Part of a small language model's weights.
Training: a variant of Muon for these matrices, 1403M tokens, 12007 steps.
MLP neurons of a small language model. Each row is named by its layer, matrix (gate and up: input weights; down: output weights) and neuron, and shows model dimensions 352-479. Each number is 128 + 24 x the weight over its row's rms, rounded and kept within 0 to 255. Numbers have three digits each. A neuron's up and down rows have the sign that makes its largest values positive.
After each neuron's rows, "fires after" lists the tokens most often just before its 100 highest values on Wikipedia text that the model never trained on. A number after a token or word is its count.

L9.gate160:143102133142089131124102143128106121144135148118146102094173131101106101124151141159114158122111150168148130118081168160090116135135172158123168116111154164108113097131142166128133114136136140149120168119144093170114110123111188117102117109143111114162113095115136150155113094124164132136098154145182137108128104144120097136077122161111134110082114122092139120128133128186121145088125
L9.up160:119097166140113101138140148168146123142151135105102161163159105098162126172155093123111139140095141130131108097148134149134116071167129091121110100105123146086116149130146107100157130144136134142104163149123163138140107146136151107093120091135072133164107126131117101116130133107097166127127113132162149106133140130127109151111119128152154138151138130152126113138176149133103152194187
L9.down160:113152091117116127132157126149127100117105104149135134118157100125134159132148132104097143122169137165162126150103134155115133122127088107172121150102198113117121168136113072140118147132125150164091126140113146081086109128154107130127157077159088140140160138118145111100129133161148144116129141125147092095137114140159132112140139143127131110104142090124106109135185139136120124147151
fires after: " " 58, "9" 8, "1" 7, " (" 5

L11.gate588:155158164101088129135137098098119125139136124141058110108077149108145123150119118151116122155119137158126098133122070139119112111136099133122127157094120123108160140130126096119133121106111143119131101141174109109129098108161126177094079102131134116134108153151141139117080147126163145180091172101081141121152101132123110131114111134130149121111104203143129125153138126150112096126109
L11.up588:187116116131137120125121132133139139172149091122134139124120078144118167133114105165139096100113076141110148126132119123144151139104140114159109153080172110126108153115134150105115124099156109141141152159131120111143148123161103162110196163113153116108145125123139119128095103123120116162109095107181092130119103138150141178109110113094124140102112153117141148168150135120112137091131
L11.down588:092079136113107188109123117109144113172160129083139166170114159115162118153142098141169176126147138163102146133155152099113149130062102168126142120154146131166120105126122150134151104152132123145104111120137108135134144135116117081104135125098140102132130104105149122142165133132144094136108088096140123127156147121122161124111113109166125110119126050149115139142132157104162101140141
fires after: " on" 34, "On" 9, " On" 7, " at" 4, " of" 4

L9.gate616:118120097125079095099150129143167123121130097150179128140125165136123096092106109127107136157162121153151158169132138132128123159114111109112177144084083137133133070137119137154114117113142120138107118107137169144148144111143179149098131106097082142143103133131160108201145108112111119178140108151165088134119152100105148144122171122125091128108114110118139131158170143093150119158089
L9.up616:082115093149128119153153154184162143136137104174143111125095121141136150121126126127152133152139165142096155104122104096108123128153136131132103159123116119118135101166099158142128160129113124118128089124137090149137137115095133199132079103147146135114129128120107142143136117153127126155133114175167115132128131156103123113165124143085125133153120137100149135110142125147176128125130
L9.down616:094114138132126072119093141168122139120138100131127141137080091148126150115114072119186147128105123119142129126138147158159111109092098146095110143104086118131114118152135143144166142159144146095108136108156092128138127124128123158098100126078103161102118115108173095142128164158158092165159143169094129134106117134108144117171091103115099137134131073142147137103105129122122195170164
fires after: "\n" 47, " in" 12, " party" 5, " time" 4

L11.gate237:123134131138136129142142143112128173120080118146083125166121117141139136143096136168132137179122137167092134101166119135146122144064138133128122130107136129118143169074119097084169101132173162100151141109149143174111112158116100076162140137123089119128123123131081093121109135109121167106119141112166137153117099138127113125138136147155136115174158120101111113135149104115121116105135
L11.up237:098148114130124116139148132092095129142128113143153117146119154112123171167197096127145089139068142118144090129104120103132123104143128168123116146102178121116119099158170063148136126132129078135114072111096172107115132136167112147106127122116135195120107152150188121146158103119117142140149129139123110100105166161117108087092089135134127128118076140139104134120137098111111136126114
L11.down237:141104092109129124119132138079134131139119148153172116120130163144118141191109117121124115159113142148140169124142146123110154152129143114107135143141155142129150142159133116127133095140101123149094107130120113127134105112099083136105125117123108104089150144133154150194108129117166136128128189068097160117143117146110102141152160131145124103174145114100117117156081135122134126119101
fires after: "0" 28, "," 14, "–" 14, "9" 13, "5" 6

L11.gate2156:127175116142095121106086118117114139107122139119141111143180115167099135156133148163178115139144112176154114134125175135158120116140137116127120121074117116120130120134109165142130155144113108185146146115116108142161142119157175119125126152090104101095141153112115147103137127093140167126133138142131166128107127134133127119138104122103072114132121129127088122097134117113109166112096
L11.up2156:183151149121138101151104130112108145125109141112129152131118134135153067082133122089140154141104112148130144152135139104123110146098108106114167147103150138134120131161130156138119128114068140136085134140121132108158129151095159081098105110146120106088186143111155115171118142081113142117119104119158091105152113135138119141124128134146116146139097182141091099126148142155155085121111
L11.down2156:158162133082106140145133148160126094129144118079106148124099151109134119131125151131142142101140132134075138115165136124117107124128114111138152137152135136137120142152102132118113123157145132090114106167154160133100160118142162108159118087147124136120119142144124133119146101121123129120131134110160145151100100133137110111132144158102161117091155098122131153123115170150160141165125
fires after: "0" 54, "–" 5

L9.gate1649:089130119122164145166136126130087084154138140098112100140165074114122135153160138132141142108155110131116164109122153114152119124130108124174134147121117133095122136153147172087102135108153156090096155063152083130188144121156155149085130147134078097151130114153132142151130133113141159106147095139134119131118121148165114173150123156129123102116112133091133189161094158145136169116146
L9.up1649:182099124091161146115160116145128137142161125140149145133128126101140139146122118102084131144132102126122123125159125115119150147087101179126081124125128136109140115117079137114138150133143128095096128082186146111139151099156148100133133083100121156155142134124090132129130161142118131099143155148153155143163128159142143124159125137117129105121093111135094103129140137108118115156145
L9.down1649:079140105143143070092125106105161111129091129168130062142142132118105170140114158123116112133130103110165136138156152070096154121130094148101144143119147132148141072078099157169121171129127103092124067101127147134113116127138155130153106121118149148108155151140145136126129161136087143148136088140089146116150105110129090119131178154165084144125118119112128127169148098099096171145132
fires after: "\n" 58, "===" 6

L11.gate1630:118104129144137120141141139146118154137108111074129128153168079111133153098139136148112129117139103133137146146120122082152204135095161147116078105164095119148150099133174113114146180161133101133140118108124155118140112141145129147087145112150120154143135107099089125133138108199102073106103121120139150132089119118126111085152135131174120147114097089122148051102159161125137188152151
L11.up1630:146151150095109172133133120164095140183139131133190112123113130137131130110117142139094117144123147127110115114126105108136151131111108128096169138190145128138095151128125105125090144116144130133132124160100107123122130088148138110147142121133124118151116079116131166127127086125112117102137114142129124115132089112145125119171121141121155137140120135170088105146139148104098150132145
L11.down1630:122065135123109118117150136116074173120150116165108123117162089124138094084129149126159124125130125130101122140122130113100128114127122150129140150136179105091136150116157080143119109112123101123124183103121141167127100118097105144176149116177120102103161163089114110127131120139172175120135142129132130095098144100150131121176148119134101133115151125199129136125093121090058151121098
fires after: " |" 23, " " 22, "ese" 9, "%" 5, "1" 5

L9.gate2214:110104106101122050121130102150134054113141121121101121123122101098104122105124122158143120148123134140121075175109155115157125106097113090135096135147158141124089087132140196126079147106105134084177143114146176154144153133121097155144131072123095119150151122121103120113166093132170142136138127081123085118098099160132124150098148130121091137173128115132140123146133099120131126157136
L9.up2214:179124112146096120121131099174127101128104135179117105116119141095079141113069140143144172180112163131132142192138135138134143115117130120112096112148141128122117115140143104142118181098113102094116121162119142150129136137148099137082150182129084122115166107121118124117170116136174120103115106090107140122126122162099096169153139090121084115147145094108135153122131119119154106173169
L9.down2214:122111143121125143114122100150065143131129118150106126135124094073122098129112163145150120181087117134141093182147115127116139128118072136102133064092096113125088107131119147091104100155136139120118124138095133107129113171077111086099115099103124113139154114120106137229147136175174090120115133111169142103110119117118127116134123097126125128137159122085111117097128152131132126146163
fires after: " was" 18, " is" 18, "," 11, "'" 10, " became" 5, " as" 4

L11.gate265:137146132110134097104171149091155137182137125144112117118080112097147105100139136144118141150103138120109169146186105144149094132150139104132164087135111093140145163106114142112121161117157129112097126118104135115138078105136103149145166153144147145148106125145162172129093111151134131154123123099127163085116123121131097123175121115113128113138157121133120156127149108149120114099139
L11.up265:158153166117156128108109126158138124162115144122152117128145152131134139128096153146157099095079130107151142114108085080147150132101128118143128114116163134107124150148157095127161111166117116097162094113141101174130100139116141118136135111147099111138130149122084111138075136092159126191175144126111119120098125138149143090132161126117099076118130119084098131135107166080117117134145
L11.down265:141103137150110107097121133154158094159125133124194119161102135133143125156126184123138102106112112185104114135183161153128177149135130126141103113177163067127180148130153123120093107136127153119117155114114136090136144093110096080087134110136095146132122094150114078149100089123159127152125149119101092086145103123063148125111145117149151088155135151170092155117117147119045123132121
fires after: "1" 17, "2" 17, "5" 9, "7" 8, "6" 8, "4" 8

L9.gate189:131137129108136087151147131132131107111115108122123127146103123134124151122142098134082126153111095103119113091080128107109067131131089125082165118154108104115112124120101118150151154109142172119099141122120146163123134115147129144120158078138105090102135135114150109148138121114093125136102125109119109158087102146085152152104120162115130103128112102132101141116123096120134115097100
L9.up189:169131126119107140173083150154118097125100124114093136141104142152096165153133163126140121096095103157125161119127125128144093131093116159101132136132176086114133114138137121165160143121122121159156111073099133129165141105126173139074163093111100134128120163124062108112152128131155134161106156128116129128091126138119171138144123134108121139110127138153164111065165133143135141079120
L9.down189:089123140113131129122106101113095133119141145094137100163071109145088127154151173134087144112104102129105140140166138123072131147155129119163115127170120078095138144131140116111138124123146110132153140122149142132125153102200145139117131126164102114133131126165112144125122105144167130103121135105156135119114099166149149148115177151119110096129134133176131140130125100112144143095118
fires after: "==" 27, " ==" 20, " ===" 8, "===" 8, "1" 5, "\n" 5

L9.gate607:104100113141109149092138142109102105147104133157158120140120150127129128189138111128180125105142144144125120130109123127154105087145164108143176124142190138128136150077102108081159120133136166099126141159108125138114116164086126122141122127128124128150095133129129135167123159166133104209140136137106146119135129141118068154121150176117128110108141143117128131144131112109127101106088
L9.up607:101096115180122123177098115116159118095161158147154111095100119127155145111135110137144126101139113075150125167123108135113123124140113088139133099150116132121111173097135137155094125151147102149122118161140159082104102095119102156133110126086124096132104112133089130098090122119162123160143107089105141100129148146128132178144145137131120122103125126066170158157128112089178141135155
L9.down607:110146108116156161171151113153165141172104121104167111154098119118106105174145110118141137100101172151120130125068105149149112106109116145156115138133110126126136165147131137094151100133100164132147105157113159127128186130125130092163127136098142099120101085107155098125147112085152105094138187133114130100131111140106137128133119108144123103130135143068126122120125158121122150070128
fires after: "." 54, " U" 5

L9.gate810:100071121107100060153115108116130110147154125122105116189155126127112123135131133137081172159157148117143092148154146164120096124155136132142135108090128092141067104116136116131094097142106155104128122122149111101055103137116111088131140108124113110116187112128167121149143143144147111146160123105099145166137112098124109159059147124128164125158125152128148097126115113186108139151138
L9.up810:133140093137163123115127118114092158091120109100153138150181150124110158101137164126131153135118137114164119156146110157124116197163150144121154134151140144119104090129113055070087165168125125120133131164097109099128144118105110091133101100127167149122169128085083118107145151111162111147162097117158108114135081115146145152148157126116117147150210088095136133133110151103118126137129
L9.down810:176111153108103157096129167120058176136136115119161149110126148133117099160159159120144097119148148132122117153139119151139176099112169128115179104138132098102110135130134133094121159129118128137182109138156116124146095188086098112107110168144127128126164142126103134183134103113103090142178108103128132140145133130119148149128131115143135130101075150140135142116113119080167110137153
fires after: "," 15, " is" 14, " was" 12, " as" 9, "'" 8

L11.gate1125:107113122141109130163104108146152085144086190128158094146133165104164139139123145101088151154112120115091121103109115096133141125118164120131142125155136123128087066112109127131142128165117109165109149126118155151147153119097125126112090109102094160093133107146123109123116089161121143119105119087134103146172120110126112122195139118155116121134158102156132132136119133136157130094146
L11.up1125:147106131127122077183141106133109094129107143161134103151124126134101124125129155127100089116150145139110124134097128091135164113145119132088174141136146101169145163107183142117131127119120129130091157112143097129141125112147146142115137112116147190129106140121090137110109149158153120122096161153127107129171135143121139117145127113048058129104145138112116112155139103140105102145133
L11.down1125:104101146099136116129122126144124106127136161111180145115138111131134131121087105127126141143124123185133120133138105099098131111119117106118115071144150095147094136165135135142144137129142151176140125122106112125120112104171117097098120137161160115117190132138171138127120114151130114127132128087121162116171167118144135119130116139142149110113186111097157143120129130122158148140171
fires after: " " 75, "–" 4

L9.gate79:075137140151120112179136124105056099138091101108122077102154106135165124151084102192127066127115156118111095083145124132115163098137110134102121148136185133136142127150133151135102137144147125136159144140130119121106131133129142091116144146101126097108150129177102134113091110112155118135127118111141081124135133125082104117140135158109159102083132109090189132147110154197124115152099
L9.up79:117146129151105142138182123125119131145136169111145129123149166112120109121106114146161125123085118159105115154130172125112093121113115129097094121136126143122117128147121144185109090099161137141115104110095097115124140176128129125136124094122096130143106131117168103136131142088109112141087127135141142149090121125136135141108117148159156102118137137088160124113107119119105137081093
L9.down79:102156118156077163142170078124125132132146167116136138116144209131126159120114062161125107105102092129092136142133148165087132148134149123104094120158140146090125109122134121186142132115147139121124156115084158083119130124123142160126120105129133153118113087139106127116133136121125099140107112121126111118109113130161114117127132109155090102120155097121134129107157110155106100062130
fires after: " |" 28, " " 19, "0" 17, ";" 8

L9.gate210:105045147096082147118110127092074113146138134098097132110137137073107122110079115131128147139157126107118113068172151153160095128111158140134148104149072149143147157174083167140143103128168076153126115142137161109100115137157143160132114112133069149164138142140079133135124106124094130160160109077168157098123151156112167133146092145124112132137141065069097102125104139142151173117081
L9.up210:130119126094080172134118119137112146176102129124113135164124104119121137139125118110098151152157155134151046092141158103136103116168120139185161105083111152128151109158095122111116129148153168158093082157129097116108144136114110174173085132136153128119112153100169147123159140132096106154163101188143149104100125121143156139143150134149119121104139129112133161135136191107098115133107
L9.down210:162076141136114163159142117121114108123105126152097122129186144122133082137142153145128168120121133111124100097113130108129141117120120121121117106096131163175125122108131137078130125142108157127147158159141115140137137151109109146127146137130126095091121122118169127163134121140145096112109133165138106110141168079142151137167128107140110137112131127145142139101189176112129132131149
fires after: "\n" 85

L9.gate1153:149119108104168117114183115134125113125113125116133093105150149132100103080153128147158135137149102111120146118103149125152102128111129123148066130154126125110155150139135135112098105111124161122139110173150109151154158096165173116085154134084122100109112126122142114088117096107062134149141154146136128134113156125150122120110141163151083104144139162112183100132141146143153135138135
L9.up1153:122145134119153079146157141132112051153120107143167121097130137157130156134166116119126148131115140142085113131133081125173116108129152113092113113172150098182104129131134156120107156161150127116134120161121178097119133162109132122127149118052135140164107149163106088132126117120132158131130085139108123135139111119144176145095124133150134069167121129165081078123091106133158118109151
L9.down1153:097146154114084140108152115131132092129127129140138177143155114141071146138139120136098134113119181142160124124167106133149119141141150146141086133147125099139115152107088159134096145108136153093097092131113147115146098147122131112140097143135141126116115124186093107133153136111122109143164148132099112128158112118122131158076162074151091127104118130156090133118114088082153123127123
fires after: " in" 24, " to" 17, " of" 9, " at" 9, " into" 6, " from" 5

L11.gate1601:132142080095098146110145075088122138134100133139117168132107075114135105116123114187112112160138130139120109121134111114155126131103143108131168137136119158107127098160123150155147063123145149071082102136075141128148100089132111155124159120127102144151113108116110131095111105062133135138150180122178157109169113106167162107137111176139114108092153163099074120145162126130100108115102
L11.up1601:146079073128119163135150113165125132112139137180136142133127145140150117177124131150130123146142124102144131118193113122095113112120086114108130098145129165122119152126136139167147165144164152164153129160111154149162123140085149144153169128134157105113124118103141110115127136116161102041155099115147122080150152117134150130139125133110206155168113114113152139126128108150130135136157
L11.down1601:138151137102155136153131140150091132134138173142164134127115139151117093118130106099100126141151134122162095143117128087136133115139152158097154101139140169135153127163129151097125141079166109161067115155147124121112119143146142131127131108137155133121179123105134146116098170103133097121100119110128109161108127129088082129130085102127134123109147098130178151121114124129116103144141
fires after: "2" 16, "3" 13, "1" 12, "7" 9

L9.gate471:139133099106108103121120148135125116095129099110130151107179145090076107147133141141150135159142118156065139086112118145105131171140175167139096134135141146141159108088137121121132137118109120153116143142149120122158126146156154081126113120138189127166129168119143118186144119093101159083109101110084118160116159107109138120120131144122131107173164171113125170108169117136087121103121
L9.up471:105130121117101126127146135109085127108144132087125128174133167107108141089101117128129118127144124108129102110114139155111141080149098092140146118091143164163076139138167108147115161149122118130099097131113093082130150090136117114118156116104105140146133130142152108099116142092138148160133170132124105102128140108116095150085084115151160169121114110076146131134098107117096162115124
L9.down471:151129160119118131152082148105166132128149130133188131093164088094128143138122119086139142121133113108121113112082080149116146159133143113109128127152121125118129152070105135127095122123155127108109139100149125084148136136165101132134112184127205127136126153110118112094107126123148141159072128097146113144148138121114154123086106116113116121145113127130141143174109100161161107109162
fires after: "0" 32, " " 24, "9" 17, "1" 4, "'" 4, " place" 4

L11.gate1697:101116098082143126135107143123122122125122084161118128085138179094139147125140117104162117131128088099090143145122130159120170133149153115115171134128138124091071108136156106109131140154147143102162092099073129133114159086148118121160137145150157134132125145121136086129119127085114155136088105108120190119115120108158123165142128154122169129106133123103162109119099153124129155130119
L11.up1697:138089128130104156163098122114117133150073099129138147140096179161143142136092136152149109116096155092113102115114123154155111094091148121123150145119152083110058134146089130107151097139165130123050135130131112157098140157117116122146125144177130090145144158151155096102125120098143120136101141147120108086167120142112118109120108156122120125110158137106119175121129136157096126141129
L11.down1697:133113079129127132194074113154096171096121091168189130137134140138145145150089129134053150156147113127105105078093140120120111134151153120144127116160157119132109138139152104123109142137148138127071080124154138176153111131120124120174118152144083114157119139122109140106127141149155110116105119119118148111121123153144157120123170142111133126112128147087111084150117142120144093103124
fires after: " |" 53

L11.gate834:126184116136146102113122146143134083121114139150161134138119106128176150153064145144113129122144159163129128125115116167141081119137102128102124138147127079129119105142127133144088103098095109108119125094149122133127144127146151129148127132116150102102129117120123149129110138135133108103112139177100132171146125102120136110146114171163168130145107115102152132102129147112113129155165
L11.up834:108122095154124131117152159145151146166112130151146149113139111127118115122176146211153177131141171156106096152109086102125078098085147151077138120132081126189107069114115088109126119140136143160111123119149136115159121088149150169117144154109137148121100158118104104117142108124138159137110142135104120138121141152116147145173102142169118181132154090100119105150126115145117165154153
L11.down834:117124144113134132108168143134096124126089144141154087094122142087118099143132146145123137179097099157103135138110134100091124116151124124119113121133187143152147105118064120107131127132115161130125108130113131087142132078124179124148114130088121103112104153083135152108101125149102115107108137111112119152121125131150145124114093116164156145120154133146114151104105097116127152136173
fires after: " |" 60, " of" 9, ":" 4

L9.gate1480:146127146136145102110131112110110144101131164166089138133084151114132137141092142151125139187162157137156152121092102115136123084141140149130128139163135153132139087092156150102119118113141152121088148148138113121112171149134146099134079106115161167150095110116125148126140126145096107187121125123138110142132107107138155125101147138108120105155137115106144113114142128182186118062120
L9.up1480:142144113121102108124093155125146161121111130067121181148171125123155122117121115128154164114154099078096094140111128112120136162141165089111152141111129116110135123161131108151141093118140119148178100095120114168155134107109090136136128129132105154093120123122124105130119124122123124149165151088174169133124133126142179101103124115143089149115119132125143170120124139181102095120124
L9.down1480:139128102111126131086103145108125085120119117100122184135104064133148135133137098090151125120118105124125137132118145152177115141096164133115119126163101151125143158142112115154120100155170146135136126155151150155135114130101156178121093121158111110104128149131127093148102070111113112126129153128157111127125150103135152196102080126114133138139118164127154193135135160125136114126144
fires after: " " 50, " in" 8, "4" 4, "1" 4

L11.gate458:102125143154100126110078137094173170109184120125105155078158120118150143149107127161126104121109106135158105102137161105138123124113101146138125072084126114116135073126125146116120123111151103108152155129123102132106123134175109113117089099171118127138134155106136122131123122129108118159112138106129129150122106147159113110162123096123123148145102126134130120138124102164147110156130
L11.up458:135149090143149115155102123138138098131143166146148146173150087178076132130190118116115125118126108088073155123131118163117134143125099120116146113142148074089102152140149132092120151099124133109102126134163142113092150072136135122109163186077140137121121156132154133096168121174111111134119150119118096096132129135116109156105122151152147145094138081086087121131159142143144128146122
L11.down458:130139157110139183104139100175155168142146142117126107150140128159087130095134131179136159100097111126135127107136178130117124117156133172097137146122136159121148079157157153138130136092169114113086146166091137126126128157131140062164113121094138114108154121145089090137168115151109099132151159137117130103113160134106115147128159136197125151091079149139152111088108134151143147093125
fires after: "0" 16, "." 15, "–" 10, "9" 6, " All" 4

L9.gate12:098179112163160133159124108143161129149137172100117104102105105102139109162123110138151099157137111135124139117152143123144131142092140148106146092146172122131140134126150165123102113148148148174127203132107133112191142108117158126176107082125103120139104140145131123166093107098159113126177154140139136104161134125125102145140130131094154154127138145149141180136131137162108117139149
L9.up12:160155075123117117132141126105100120122116137098149143080097120153149091103121128132154149153122122127097108133123132124183126151121137122126115135122129141116161128105131152083106099178165154147162182165138162109116123101103155133128104129100117096091099104135133105124077090162124120091151167103099131118135115135131131113149124101104182157153145152158145120136153118130114161107150
L9.down12:092142126175145120161112120111115154128109103107139156125111165104137155102157083142155118189070145159085107109116072118106123120093082150106128132145141126128120095105122172151168076116135121112160155151123120131114152087119165177103113113134117114130124119135147124122111133141127148120166118087137140115132128123114126067140117104104140161096146131133133132097060089130131118114136
fires after: " " 36, " |" 34

L11.gate1509:117109127134120129188074113167115141100120104097168138147119170068109143106138125122113160118134086123140107159144090154147144078129067106092139145108114129152143099134150086097102102161126116156123141125135092133101121123146109117090160124081093121148073149094139111124123153097134103178148075108172126111163134099102131090162156141129127149165143138133120123127142169156118124202117
L11.up1509:128132114146092118151144090173096108142087083128105117142149152124134178115134134144084140154130118130113132131118115151155142109104098157114139156096155097131153148152122113152094168109119087099101148150157121126122103087145145091128102112099121134126125162066112138184145154114135117148123135130118117112111158112125114135159096154133101138134119101116060103131116119076151142139097
L11.down1509:126120136105110112120145156175124113110117092123137111127140221120139152172103089117143148129131139111155107116118105104122168107121130102146126155123116122152163170093172146092141131131142105104137168124119112098072094091108142148144113117146099113147125125118145161116095137114126111168106107118096172131135117185120117183157149142167143131141140172115094167171086148117103156198132
fires after: " " 63

L9.gate1464:175111104149136158154124157120121076132125121151122146119100102127172116146112133097169142149142101164152159118125158103127132176150128139110100126167128087127152139131118131148162143167143137143148116110115125090119137149157156130088167126131157100131098154156121143140118105133090078123177173162125132147120087176113110101178139154120145121140149156111111081123121106087103140098104
L9.up1464:123186118170142122148115156134147124093152127132126128131138134143126134107130113139144142182119120116147171119155118108179128094134169102105120127088135126109129116116092149170122137122118124155110074119103163098136150116104107160087132099126134126116114122142082098140104127117120158145150137174146145125168135169148119157126108162113125136154146122182154092164133101094111151134135
L9.down1464:130104098116153140158133099101125118128137129130151136133108076130178139125161114174135191130128117089155100101114101133164133128143086116146097149107162107093124135119165125127111158106143102116182134108109165150148115128079141120103161136121103105125104200136152116131117152145128127168162129088159131126153156154141096102131132127157175126107139174151150137173092080115159127126151
fires after: "9" 32, "0" 30

L9.gate567:104125140146106148143080080114145158100122128112147102122121135139122148128121125137150151112142121081103162146123122128121116103140121156148129126083121138146144165120117138107127096121158113155137138129080100136151119096161075117055094095155168137117140114112099111115088128100100103161133117078153115152111111097142105137135120074088112130112125118088098179145096122144110146148137
L9.up567:101119109174136127150083123115116139124129106081122130081111073115123150148152137174113190117121109108118143161117124125157173108149108144133105071124126139121106122121141135115121135126140097205130135161135083158145113131153137098129091115140129143139138107141147151125152117095141123119177142113105124115110099144130137126120130128132103123130138124127109147135129113107115140143120
L9.down567:061114127105137157143118138111118130110121117131103108155151146143109137137111120182127149159157133120119112119134130110142099125167107124129101081111116127116137148137111101103129114131168142191124112138102111103079134122109110181129103126113135113152125141121125127141110166127135125143144125136122102121146118121110121151114141145127120144126095096090129115122118133149161127148146
fires after: "\n" 99

L9.gate738:143151103109119091113113105148144153147106117159136135125161139166145129151103103152128146123123141084143115153087117132123140156119104149110158137097090091127134075126104133150128147146114123102152129134145155107160130103114137105142160127160131097099093106150066098079145094184124138116193088127076168110145121112142098160132108121125131133131113129118140136084142133150154085125154
L9.up738:088107163119139102121109128095116183107129084156082093104106116086076089168132092078125153076130138107115124157114140139118123095152162130129097102132145143149099174109133129139108098105131135117115142173131126136111092117162153183121137130126119161122101127138113125137178179138118126097129131166133146083131112173096100162138170143131122102114140113118128111163129172115153122147127
L9.down738:110116161064107107139104097114093135141111094074133107094134128132156114165100112122142169125129148137107096146096166178108140101136154153138152130126155153159111158122141123132109118112130172129132097104120065133121115135139148148099149130131110147120150135146140094108157154137166155129136161110144124124153111095121088147114082106107124132105133112141126130136135134116114151113125
fires after: "1" 21, "2" 17, "0" 16, "3" 7, "." 7

L11.gate1998:152111150137117110126114132109148187127116132138127113095144157126184133147076175137128089152122109171141116152109134065124135124126161120116106152119125139103127197128150135109165130090157105170144137121140155118099111160119125129167096130157118171149103131145106098057082063152140140121125137137137148105100136124131137094158124118113075101198111140104107137129132125109125188142174
L11.up1998:174151105136114125168156119158125110144127096148108110118107133133099163127102113119091117126115121068124097148173141171105100098154121176076123101132150144178162124122089150137122144163101142117079144140120104163150150109132137159107135089160128145111130146113141076099136140145103104140098125143186119162145140116168145173149162177137138124166153122142136111140144113167182108117102
L11.down1998:112138137109087151149114180126140151110149158172125096134113105129075118139090142101146120142131102104112143156102165107107149152136139158122133115105142136123108152179153141143144105094113087121183147126116099153144110143133090120123102130139125141148081176108117119109105112074149116108175103116137120119134113137115171113107120128113131067144106089099133128182128132144172092118135
fires after: "1" 31, "0" 15, "8" 4, "7" 4

L11.gate131:129120128106126174106124131143114111079122108128100093105119098095181154134088095128159125129109127116134130129131086166144124102106101132117132130111126159122128139166105138133119132120099110189081176154150156098102121117145136122102105082145134193109144121138155142105129108150099160129114181151125144144129157115082146128110144152111138123088085109170108176179132141117157162087152
L11.up131:149110140104126137135118113109098100158112105126106129125138105155118127112133136141125167146131117157110135152106152149170084106139129148127104140125121115097103139137119111145141136163127146086114134177141110114133117101103132105112112106149107136109092157117148097155097153101113128152069154109100126151162131168113116136114130057150158067069129113192101145121117133110110133122125
L11.down131:179154141127122165112152181108109128108154117101107130102162159121120094109098090092155128126163152147106126126144193150117124102132117135170155112172169110146110128142114149150147117149112117154108106151123121136107171157117133138142127107169135127070098131105104108143110162131157104145100117121142123096163159123130115082128118106136156098103127161114129147126165109099109163115144
fires after: " " 63, " v" 5, " c" 4